From a checkpoint of a small transformer trained on Wikipedia.
Size: 12 heads of 32, MLP 896 GeGLU, 23.9M parameters.
Training: a variant of Muon for these matrices, 359M tokens, 5477 steps.
MLP neurons of a small language model. Each row is named by its layer, matrix (gate and up: input weights; down: output weights) and neuron, and shows model dimensions 0-127. Each number is 500 + 40 x the weight over its row's rms, rounded and kept within 0 to 999. Numbers have three digits each. A neuron's up and down rows have the sign that makes its largest values positive.
After each neuron's rows is what it responds to, as a language model described it from the Wikipedia text at the highest values.

L4.gate1:479505485480535528561525449443439503563440449439498485514520457538430478549467461553479546501472509445477362481462583491489483493570545464471516528521490495448440502436488512518501560467557534489500505529508564532452452508548418533492418534504462525520575541490534531545532517460484513507572540519441482514508492513548511547529486479538510519468442409591451478485509515488619440458506
L4.up1:496485513423530475465516491437508464497485497557537505524548483577519532495529538530464526502429484522554418532487483476435489452498494505420562467517544494574460563537505497541589500475468450533398483500513510469519479518504488468461529457550476472493518475450427516511499471431519522517538474457525502554446546480493483445459558477450440466497507568570492550447544543474471516520540
L4.down1:506484462502416491531493459564538520551496419418510532528525529567521434515496481463536469486557461516449525520520564572576512490516412518466467425482481475412576518472494512516454398548512514502501556534447433522552485504525520593471471428533455461535456482520483489497459497541441552512586464462429482475510495475532466485494502504503537497576511549523476495507604504476525541492481
Responds to: Single-letter word-start tokens t, T, s, N split off from a longer word, such as t|ribute, T|rophy, s|ister, N|ME.

L7.gate596:497463578553536467522430525462498518444487526454511576527547481448520485479527461497506521539505524462517520571483485495465504482517466447550580495485546480490532521492563484477483439555453482493505512467507435506560498467431490566451584554444504499509467533553488446503501560465443484494418513466509500478513432490541496365547513457496530475491494514495542534459512433553530594471508
L7.up596:530397536542558536539507501499527515498517544571497502508437494552541555494570500524422429551531502485526563442417450524481439549485519504496491563506508455417496458493538489512426516550520512452539549544481484545508468491524529463508526534512520543508434455585499498510453441573422453525427493483509535474506477503506444458478471542444494496421459545487563441574557514466423525547521
L7.down596:517536581551405529480541488519461529505515449518483498447514532494511480446460413463476552420550523458527431486491442481523382529524466516498455554448509474507517577564515533528578521526449408513452491507461505493536448468501538496513454453455520525534553485537511521475484499477537511489502578470448484411440435484490420498535496518486410480499478482513529476521487475567511498538439
Responds to: Table pipes, list dashes, colons and words like against, defeat to, led that come just before a team, opponent or person's name, plus Phil in Philadelphia/Philippines.

L7.gate262:532501546469488510557529573486552467522531513507449503412502459453508456488481488543507499464492506527441434544567495559511451549577497435499430499523461471475499507543579503458484505476488533455574427502521485489463404508542544478435405527446488501512488503454508510522504486514528516526464554494485525496521462520485438459500531491512499487499498542461431441491481495485548424461471
L7.up262:543498525520503509527550589594581518514575503570392501502463425502524542498444456529440511510490510538583501550503510495527526513516460433498438432512464509486480524526511532467488533433516534471498467503552529529453433596459529500504500562468552509531433506507503547506403513473480502477521460457446441487501527484475527414519513499431403528499469510491354502497435494446500424547516
L7.down262:469527502459500485546413537523513452497493548449496444533509448457495505525570551469530538492559466501509531490464536461528552467577529523507522500457589480401546505527499471447507543577527461458450447476437483472480556458515503589563461441458459562509520489526538568533524527506459456504582503508521563495524506503461496528471495481496496495505533553504549554438441533517370583513476
Responds to: Word-final or mid-word pieces that complete a word begun by the previous token, e.g. miss-ile, Philipp-ine, clin-ician, Pac-ific, oper-ated, mostly vehicles and machinery.

L4.gate717:552492526489455461438523415579496478469460502527365535442449423569541508481509502511447488500525506429563474458472557450434551485479574439529520471497489541537506511544464477470549450564538545512423443452476482438553465533504478514457476500556573519520482521533508525480528519533489542520451530514454540523473486478537492505456511520480450463511413550542543480499594475510485515516537
L4.up717:520504509425515516477507550492520517446564510513409587443429577531496543526470486466417444436461486509513468491485573483455524452513540476474478506503456501525443512418464497545503536590532501484441542516449464485573522495489496483476488469508640517535487500519466484434447450524517504481494491487508617467511607446577500553429553504556477496513500444480543563494497531539504451555507
L4.down717:499523439494484487508475538533492527499497526609505485526466497434508439562504530428435511591406483514485524540603546468505536547503492492539495479573505521518533533509460566550537433518531504478535480476504548579518485493451495520551483495512424511540432501495511531535494494511496512467549493467538513501473502570481554433461544530527513489559454489479586465490537462502483464585471
Responds to: Digit pieces inside or ending numbers, especially the final digits of multi-digit values in tables, census statistics and counts (e.g. 1,44|4|, 15|6|.3, 34|7| points), plus number words like five and six.

L10.gate294:508503599473451525485457479445476507455488510568495468476505418492478553519542530558463503537556496490510566460455581578514501468494485482623545535476560525473516470488504519510435482475490603527498552491479504477516472559440465540462483405556533527540560435509515509436491470530483483541447434532489525434570563517538464480575500434486471552466547495499466434501514513466493469488419
L10.up294:543545480505548507493489463495485534551520527505453527542510520538538509490489513550509506561526475502563580463470481517468558430541504566483445481507540506487453479527467411496460510520387466438481460473499530559541510537526500551531485484423448561457498449524556532458529467494470493510366535462468494477504524553467577436470552532495498454436489510556452576540471490581533503532485
L10.down294:473513506473431496511496534491571534519532508451539435495522440533486520495522511507515464466509510506476488500434515442577462511489434482557474462543568490489470512450495412585602503509539573484503511558473402446474446511546512488485491589526499537506485475499549480507511528543474477541524461488508496453461480517517481460450468591495447537489484550552506462446490529501553542553538
Responds to: Final digits of numbers before % or a | cell border in census and results tables (3.3[7]%, 6[5]), plus middle pieces of longer words (J-er-usalem, athl-ete, Car-m-en).

L10.gate726:498532444512509459552499537485470451480514531538487488501426512421449539538552574464493508600526569495457495498484480528476513578474515518528543500523449497470395427475466553548459511508561453502496480443396514480440467489538592511540516467481456571503566483465485512445504586523521491475560565543505461491444481493443425529583482431512540519451567483511496516495484493494458473460531
L10.up726:561510484517543487508536535582499511619554483500542516485469437456503493529509507510505438485545547552564503427452466520461532481490456504482443469505498505440548476486410525498540518472537527500491512511524508506470434560601507499526496492515577477447494548487504502509492530499528487532506456457524478510520496515592480492462472455490529518412492524518558495470490525587442487540535
L10.down726:474459558531500545515536581484441489491502524511486504533441519515567492527513459470469418542428466437523563527548519438491534499493558564487502438510384477488452481520463580513533526489483494559486572542504506515504464545513487500452502526465554511565477568455488558531546486493452516477454517473466425488509476449510418555483485506508510508473500449448507536494458488457469510525564
Responds to: Final piece of a noun or decade that may take a plural or suffix next, such as Champion(s), 1980(s), result(ing), official(s), Brother(hood).

L7.gate33:522546488499540559499464465484519455438570496554422484495492448512594494520527489492463482532517445442491575541520563581479416498476546487468581503497479554457534505497481458555581431489526497512486492517480499555467520459506484554495471462475456538444472440552496445561492481437523517491472504561507410447501455522540486515452494449523468476496523515442464545463455535504523539467514
L7.up33:473417488473466482525476449413568535507438501547374538484486536529512549516508537530451570440494435551449501471488449414586453472530415487478447485471442540511520495536509532490474476520459546479524507509478486531467440511472447554530495519504528466497444510527502506494488497544518524504422480460485490523453482480485430514486475509518486498472513478462495527494485450508516438511488
L7.down33:448462435500525497559536457513524476589544488527484499509522513497489504467550460467543551518546456511522477524452572470480563506514574478544560442477488557471516485536490482494450530500453442557478544527434510531427438539585475509428462478512484592534478524456489540531536506462512514536591452473485561494549502456408466463565470505512463495513449517476483488502504527485532498529442
Responds to: Tokens inside highly formulaic text, especially "of" in set phrases (made up of, Board of) and digits within census, coordinate or table numbers.

L10.gate529:493455590437477583479494530531470480518526411438492418465507477481544451527527536524427508497515558380566472441538493485523440516448527522504514476470485459538565449540510550449486574484446575491446452508546513484513404502481508463524509509458456510545448499469466516439442432501469528466491510527508477487586506501505430506537563573505476585554465524493544495501464487482439506500559
L10.up529:536530515539483506459506490590482482566488509476402510485521532579528519454478535519525566508536485509529441489514555539503541492517471468508569520520520532436476575480516422525497496507485548512463494444480451482523546517522467536481474503522515510429503495490544459506555495588447534413576462466507456523527542506479546471470529472464506408455492516553529491413534510551501462474489
L10.down529:430533496497494481473523447521494535574538480449530538484539519472452462401488489557419502508561472458529483439487501528542519464531555537562532494495533561501544554539553574482445466443487486575498492501474496530529462456501499469432416567440502578525525553516533514492478524486534424461517542526513480503501517443530508569504448400453448508515523536538548505529471518522495479517411
Responds to: Mostly cell separators, @, vs and scores in sports results tables (@ Atlanta, 1–3 | Ottawa); also scattered function words and verb endings in prose (the, -ing).

L4.gate45:509429455396481512533481553481497441471503503446555579478459509462451480479557507500437497463549512487504525535424528469507515456412455453443472516505540462581603461498490455527521568537512466571493488519546482497492482588496450482545537551477445510523565374514562591474512496488472496496475498510450526439473550522480492525515483459433468499507494540516456493506508513530490455484531
L4.up45:517565552470544528430482548462520530569515488498541538442576475545470496495491422486468493505613500487565519540489519431553458476519363577507481512492501515509501558489530538501542476555466517526497554501428499499466553567563488459471448518536545542478456526501460528498539524414446460501447487529474602536543474445494524498520514518538470441471491498460571519569535542407534532494485
L4.down45:509591488502448485392491448541512522538524434441538436534501520529485464438493483472450556518462495510504574548491536508478480472507522464537494469522558541492468473528452501518563460469546503475570493515543527451494524510531458497572479493597484542474476510483564513431468461477503445550569497534528501495414513575437516499521499393479455515554493570526551446569540523500545526490516
Responds to: Mainly "list" in any form (list, List of, listing, listed); also "World" in World War, and country or nationality words like United, British, Canad.

L7.gate738:601506465482474465478464534455441446504530400495499511503494523547510449518532492525509473509532501522477444537537479528436491421440577528531421551476490438463525456489517461516499494524478522485474523530483493542481545468546488570491492499520490516461424509473511503450471460523490547565459528546499496532475563359542573470509458525537524573540548536504486503496524583462526492451532
L7.up738:454547481537492473457518499474459486515496436529496508462485482482456518517514475447491443532489503519403466503520482475454487456498521487466400510481585497540519497481538540516471439497496441456477530508440419595572492395481484526473538457572556517450478517487482557516481452442499488516529533482536483474547485449507460502515519499514471468484544557501517466481495549420500514508587
L7.down738:556424439435512472417434465577470477518532526509507491576508453446537473536514524535520445484468449558421448404485509476451489506470451510559567472427504526469576506459488462485483525588491445510460511536483505445545532470438599540504477502484503452556472593546583449498471510486532497518515500495418434499541498523482483456487468537493453468490604489460506479459489490508509483499503
Responds to: A lone word-initial s or S token cut off from the rest of its word, as in s|ources, s|cholar, S|oil; occasionally other mid-word fragments like emb, amp.

L7.gate821:470449523569515485449470429481545458473498526538472545523542475516513488485459518488493483484440459447491538560478467501499491501434508503575518481481457463535480491485458462493515543514474392498541543515515535435497468559452398472538483564550581445530505452484474554464444504482541473496465526495510444486436421521454580475509456455511511468461576487497442497524461544486537475507454
L7.up821:498505427493531442523552423489485472478496510476462474533476510497447494494467577519490471500451456558567535504486501486466509554519471473397384447542469565480389409563482595489513463564510395445499475476479519526477520430528483412504498502511507523500547505488499484507462523433469487480476548482503440481517462456510526549441450491501538489510578500507503452503474475581510491521526
L7.down821:450530466518558523491434449512549440464495403523510499458507562528503481583536493508515473524487462512488496509544570552505528527518499491427452463466469520530476440634585519493564468542512479553453551434471573542475506490518539520541499506447527601482452510512481494466461536517515429490495517510489500509467504505491579475453501463537514485516474493460541523484521493501495464487402
Responds to: Nouns, often finishing a split word, naming institutions, buildings, settlements or polities, such as church, palace, city, principality, school.

L7.gate866:559509506458611498458565536416437488499465513586458504519446510453511462454392492573468456490426520446435461500570503491497500461515481464448412516495444510475436504527533466499497503533465493448495472404558454491554438528539500549481513427462509540504511598493550557494466498444455422540475562519443469497440457519477507567455545485471469506539504572494539520423539473453480489450493
L7.up866:522526505499431500447414595524478593498544489486510493502513454463423434486528433479558596495504506498468537480477545454495443489479468510508511536546537504495550548508416375533501519475489473581513516492504544507509516552464562487475481543426474482520517495504451570502560531505479471523497516542466500521561499509503464436514497517488473467537469501503583550506449552441506530501564
L7.down866:487454548497506536453481479536524482431403525484526453549455485453505499483491498507484477514483476555476447440485490535559504495468494455510494508476561547554513577507536504518522516472486563499517475491504487468499418513434469482437432480511489528536533492496526494567481458511380414573514445464502497469507495529502501550483515474448509512594456510507559464508469473452500544454583
Responds to: Nouns naming groups, lists or kinds (list, class, pair, team, version, series, member), plus word-initial fragments like St, K, B in names.

L4.gate395:465502460511473544461521428493442546525518494564529536475492513451482447456510527490516543488486477536457531525528519435497512514516485464477489514508433500465523502479521403486496585409489519549560505456475493495491527459527434471577583517493455430499455561554545527465518483615432428488486509520474455434377527529570485507502525419537520548459512495511513476474515514527470515517493
L4.up395:503491506518456539537457440459450541454432480550525514548497438470510451481547503494441508481534520555496492572509498524447532528474456544443488516454465470556449395545516551554475577333476471495474515435418504555518467474495572500467492501509484470521504567556567502481422505465458532514502469489463482501482536506546466536466539506435505515536464566471454447430507465523466513536528
L4.down395:484474549482501473439534477462504462469616516490496455575488515592495496433470498517519512466466454472438503490502532547471450460449513498458514536485556590529517420505479491440510489445525495491537523515580484600502489470484504480558469580495542461418496563525497506547436472536446497482489491464505472450552598524484510476519464481489494488512477572445418456552447537550514483546544
Responds to: Nouns or word-final pieces naming places and buildings, such as place, park, house, office, School, Hall, village, square, often right after "the" or a capital.

L10.gate435:538481521552528454445532581512439400552590501494460502481499480577435529498486543511505426476556504522484508513536515531531494522397472467483516560457456521471485530483446507462507523440471529415471464479515521521552437501606492589485502432498472534558556522535497503472493465458496473545452488508480473563470519525510521522564589555485509489497446504483545553505477490485510494539538
L10.up435:479475517475539476463577506524507472603499509505497521489477497522514493467564536493547452492489490496516487476494493449579523457479514432520510528536485456475577520537439442569556544542532551513487495515489470489450462537542454549533443551482501565489439505480553479527495455471505502512530608530480492464498555605471470501475488516444536487496501472488459532496436582574461460415507
L10.down435:516469547484445464442556514496498522463526532491540560501527510534507486532526510450503460599413495555479526522469495486513532524482524571561471533539549437586471569556516521520482486485494506521474508565543473512454504498468489486492434483519489541539492510495399541459461494472511556503493497480436540490567487553490518502527508491439485508535572508475481527550522525477497504452542
Responds to: Final tokens of nouns naming groups of people, especially plural endings and team names: tribes, Woodpeckers, supporters, band, group, members, club; weaker on other word endings (Bridge, papal).

L10.gate845:502502427441558493441507576533395517489423466538498533518499485470536508480464556513397438504512513482526551489535540621572458463536488455520484548483459524459520368539480479493513453445453488524514528448452492401422429552511543501485463497457543462523535563560450443477522531477489526533497502481489453510554467457505481520541497477529508493549532512487577477481491448533499500525509
L10.up845:507426507513524555526522510515473557478378456498478442470506524459495477433452421543478462418542487471475515494511542512483555461491520493483475550490423552518421480481459519507536513496443472458514525454478469505487476606485574441471536417487594523545581540500582490513479535514451545605489605451524561523559438461466519510528510398498482515579530486533524471471528529471482550456475
L10.down845:474509504498485493437512532504436505597399487509542521591420516538489474477490527496468514471509432496498495527443436529441529513565533472500512510479505505509489490523460547491536435410493478508505511448470535562484588599505550459497568471501532472482544501485511450476511471509483560573480554584482444501450502528439527479528523546514489501525466527451581475533486487488429480505452
Responds to: Tokens that directly precede a number or finish a split word: No. before house or engine numbers, months and Year before digits, table pipes, first word pieces (Sm|all, sett|led).

L7.gate712:545516422411557523509477424452505541471496513573464541516524580510482457479533398437503507551498484515502558490571517411571508469479421480529461527518545450463484543472461537503451492549500447496408521401495503504499545535480471474574460488496461407477541542486468551453564509453468499478465508584529582500524502442412489483469507509572593437452460448509498501501469549502560556487515
L7.up712:524554404477494491494522470498476476514458509517428589464510464445538447496583471441436518477501528531542525546480550533515449497582505485457423513517552447485526556523417537570493491440493527446429508456447466477513517495455498509537487539471546524492547513479526386447507474480493484460497488500596468567470510510459478539564441535517519546505486556444502425536472428499483558510491
L7.down712:502547500475515479548539489518487468512515523475497563452482494492542489521440449504452485518519506590531506524535522507539499501534483503514504517454495423539512505519467515514528477529516485510531527500452476537441489525486519529459462484503510464541491492497548516473524447467568497510470486472461560491512477484458487513502544530497478486465518522453504518524528534514488488496546
Responds to: Line-start dashes in infobox stat lists (Population, Area, Ethnicity) and first digits of numbers in tables or prose, e.g. 6'8'4, '38'.7%, 30'7', plus word-start fragments like 'stat', 'cap'.

L4.gate245:550501443517556535613500548489573493513461520497444500488472551547497569542413487494506559491533484497468509459507464488504552522571517446526465526516484467480521483530533472468455494437495498518451471488537493476526472513436418557512531543522495467472479445539545476541497539502499466548518552503464487511595439487536410600490497505436419482473514539558412438518546531486504510464495
L4.up245:458494550490480559468522431476509487487551472518539476531495518499544554466456474516512500496512477510600476509479455470486531465485615518483509484558543473484513479515548491463444480511472422558473507529510501476433489495555466425483532475512419427534501502550423500493504521484525357574567556521441507406506499462590450494527436560514488346523461493459496521497517541511483558520451
L4.down245:440458507464469592554548529518493488577523511525405472519426463516497542554466459483481542446531425499499515509532487543479493492435530475478512500497509526513505491481452477589459443524490483456495537525549489480558491544536485465548534569436499507530414477496443473562422513437480491526511538553407527527516438409563384479523508517590521440504521536470465497494511423545550497507460
Responds to: Mid-string digit pieces inside coordinates, postal codes and figures in infoboxes and tables (41°36′6.3″, 845'22', 8,5'12'), and inner fragments of names (G-oth-ic, N-iz-iU).

L10.gate276:480404504479459529525538506608454481499501444567526517491502447435535584432471471480462509511570500453484502521473561535523516500459504455458474511522462472479443536562496567503460514501499528544492553509495464450580476473559518503475549472481456467496520482467512498537471514513446491568510571477430522522485489506493480502486467486554469450494491524503476518441511480591543514487515
L10.up276:451438482503533495579510520503462438468580547442502439448539437485556489615479472527446465541529448497538499519426531500512486442531502483524525563488577439452553526453438456510446492540524536526498391513469508463492502483495527492502505485530492483507487528523552469419538532505444548496555445488623563532460511496472458519467467510495515486535516466460475518515477496535475516519463
L10.down276:486521476547472491607507551529522423512526573492489460488479502508476408445512510567515503512505461459494496508486414531454483508621494590468510449379457466487541447474523549488550459525580447478465531487462510521541524466467503475487507526569483585451506461500520582505464466542461523521525564477538529498496504575472473544510473508476465477465511488491550476526480447542551503501562
Responds to: Digit tokens inside numbers in wiki tables and statistics, often the digit just before a decimal point: vote percentages 56.08, prices $74, totals 2,404,905; weakly, "on" before dates and word pieces in foreign names.

L4.gate190:609495549420562496511532489520385428451518460489520588476478520526572480488522510460491556523520483458534535465444471515500447473517503500496508486486429496489529521537514489480481500516563523450473485518535507467460508472545500523535438532521535489518443484479481569469467493498574486482512399529580461467471547466579539476489512492508476501502456507453470489503525459578451436565517
L4.up190:492532501515575517494530486525485508500425522489533485486487468473533435525466517532429478503473384388516554495503472531501533453455482580560490528475428513512498538459467494513454523591505507455532529475541517443517505554505522491468502527533484466468452489491544568501569517475504514501513581496494492536565517496491484465487480498465517545551511477420545453531433507490441590589493
L4.down190:528514494444469391502543399549512514499517415540499492529584488569456451513517483449499589515542496483579492509500546403497471493519510559541501529555526522482495504455526510605481531525527514477480502547522487509486558489518478518533549481507547484521467506490531556510456496494524490466507474530520540529483508466458472497520458480498552524492444504494482546481458518484436472459523
Responds to: First word-piece of a longer word, mostly capitalized proper names and places such as Be(ijing), El(ihu), And(erson), and also be(fore), imp(roved).

L4.gate812:552509431474457480466519527583530538526495494478564525526500448452567486533489502494524514502477482470539499502548441483455423521468467514509495472449493508440485511400526474513532527536526524482475550535409464503525508526500482464499416475492573537568445520509547468500433498498496494532458514510465565656491535473482531485526509482476441516544473469490457543508544483524497511493499
L4.up812:519523597519513444478490600570522430483546546441533459446573507546537513459457513456424503413513484589426451552520541477483514505499507399468470494516508455479524473567413406461455485508493548483463427488530512551559562471523470484402537470453474537582481573451527483474513510497496514514429471521466449548457460454471506466474449548432508491457500503450484492513552521513497527534551
L4.down812:495509545501496490481461521546540499490432557436561478387511521456562430529430474533522473527505559522464549544521517558510507487476530471478453492520481576555518497624439565576519544496566539512469504494532497503559433409473489514536543509546473475489522545459511516488455501497541526485505443529528496504580493402473545460573503500526582567472469505470520496472554440453496467458490
Responds to: Final suffix pieces that turn a split word into an adjective, like -ican in Mexican, -ative in formative, -ural in cultural, -ary in literary.

L7.gate541:454490526451466509508473563546527499469541498506520517546586498506504459471469517545508532514461446581474448553516544515485493545441547510519460500472454474528481476459553513519535495503543483461511418488510546610529445480541444520517567493474549436533483551483498507495500493386470493421485469486506509473464553517505504595527473502526433507467542463546501489458533492484475507448554
L7.up541:593519483497519466555500530520457540517463590535476566511509506540458474501516448502446538496495531493527573523490516519420433530493601513532521579496544511506503511425503533497392457540554538513569519566509493593515533553532498512545444500510511446412427411469471565464538472505487528408458576469483452525503523491573515446548538476561457538501510526554563503518469519490477494500467
L7.down541:483529501473507465470587486492504474569513512460561432443487549468508535487517509456438542507486500536493467500522474566537479458489510479512529493458491524488507577506550521464474474480481501475450558496443489472510510467468573582533474476574457533474591577503511466464545469459520514540469554489500444577449573597472510497470460509473577537518506494518554537520556488538488539513489
Responds to: Opening word piece of a longer word, mostly proper names and places, such as Mon(tevideo), At(hens), Sm(olyan), Im(peratrice), New (York).

L10.gate368:458520504498451464487526420444505453484479476540505467472490489473479471488474443504573477524493449541524577509502484528423499494516462479487483498389459518483497594509461433498501482464527557521545455483475394475514424452605459520468473480521524496558534386470509502512490522561557496483435511504448499449489519473493543477526437547596496478507562486407434650560483483589500527472493
L10.up368:466487445452509514467539537584525468512463430416486501552460511508503463490420542531468463557540467578543555590488519463541448464577396523436486513546449484494469504474446468403484516517437489490568502428499473464463485485485605557531501482535511509563489456524499408502550550575441443539467520453509493459570508495513557506489551556490465447457517502524510553526350563491460520493471
L10.down368:440524508543561580533522526487474541522461511453537518488520479477518600496510517529492460544448535502514461409498512470531554522505492442531481467573510496525431508526469583471536435468532582423502448496518544508478449492461473467499542503514488546502552449412484545507532498464546540534456485508476449514474473461534460440494467469460549514445494512500517440597606546476551495547535
Responds to: Final subword piece that completes a multi-token noun, often abstract or a plural, before of, and, or punctuation: mon-ey, national-ity, univers-ities.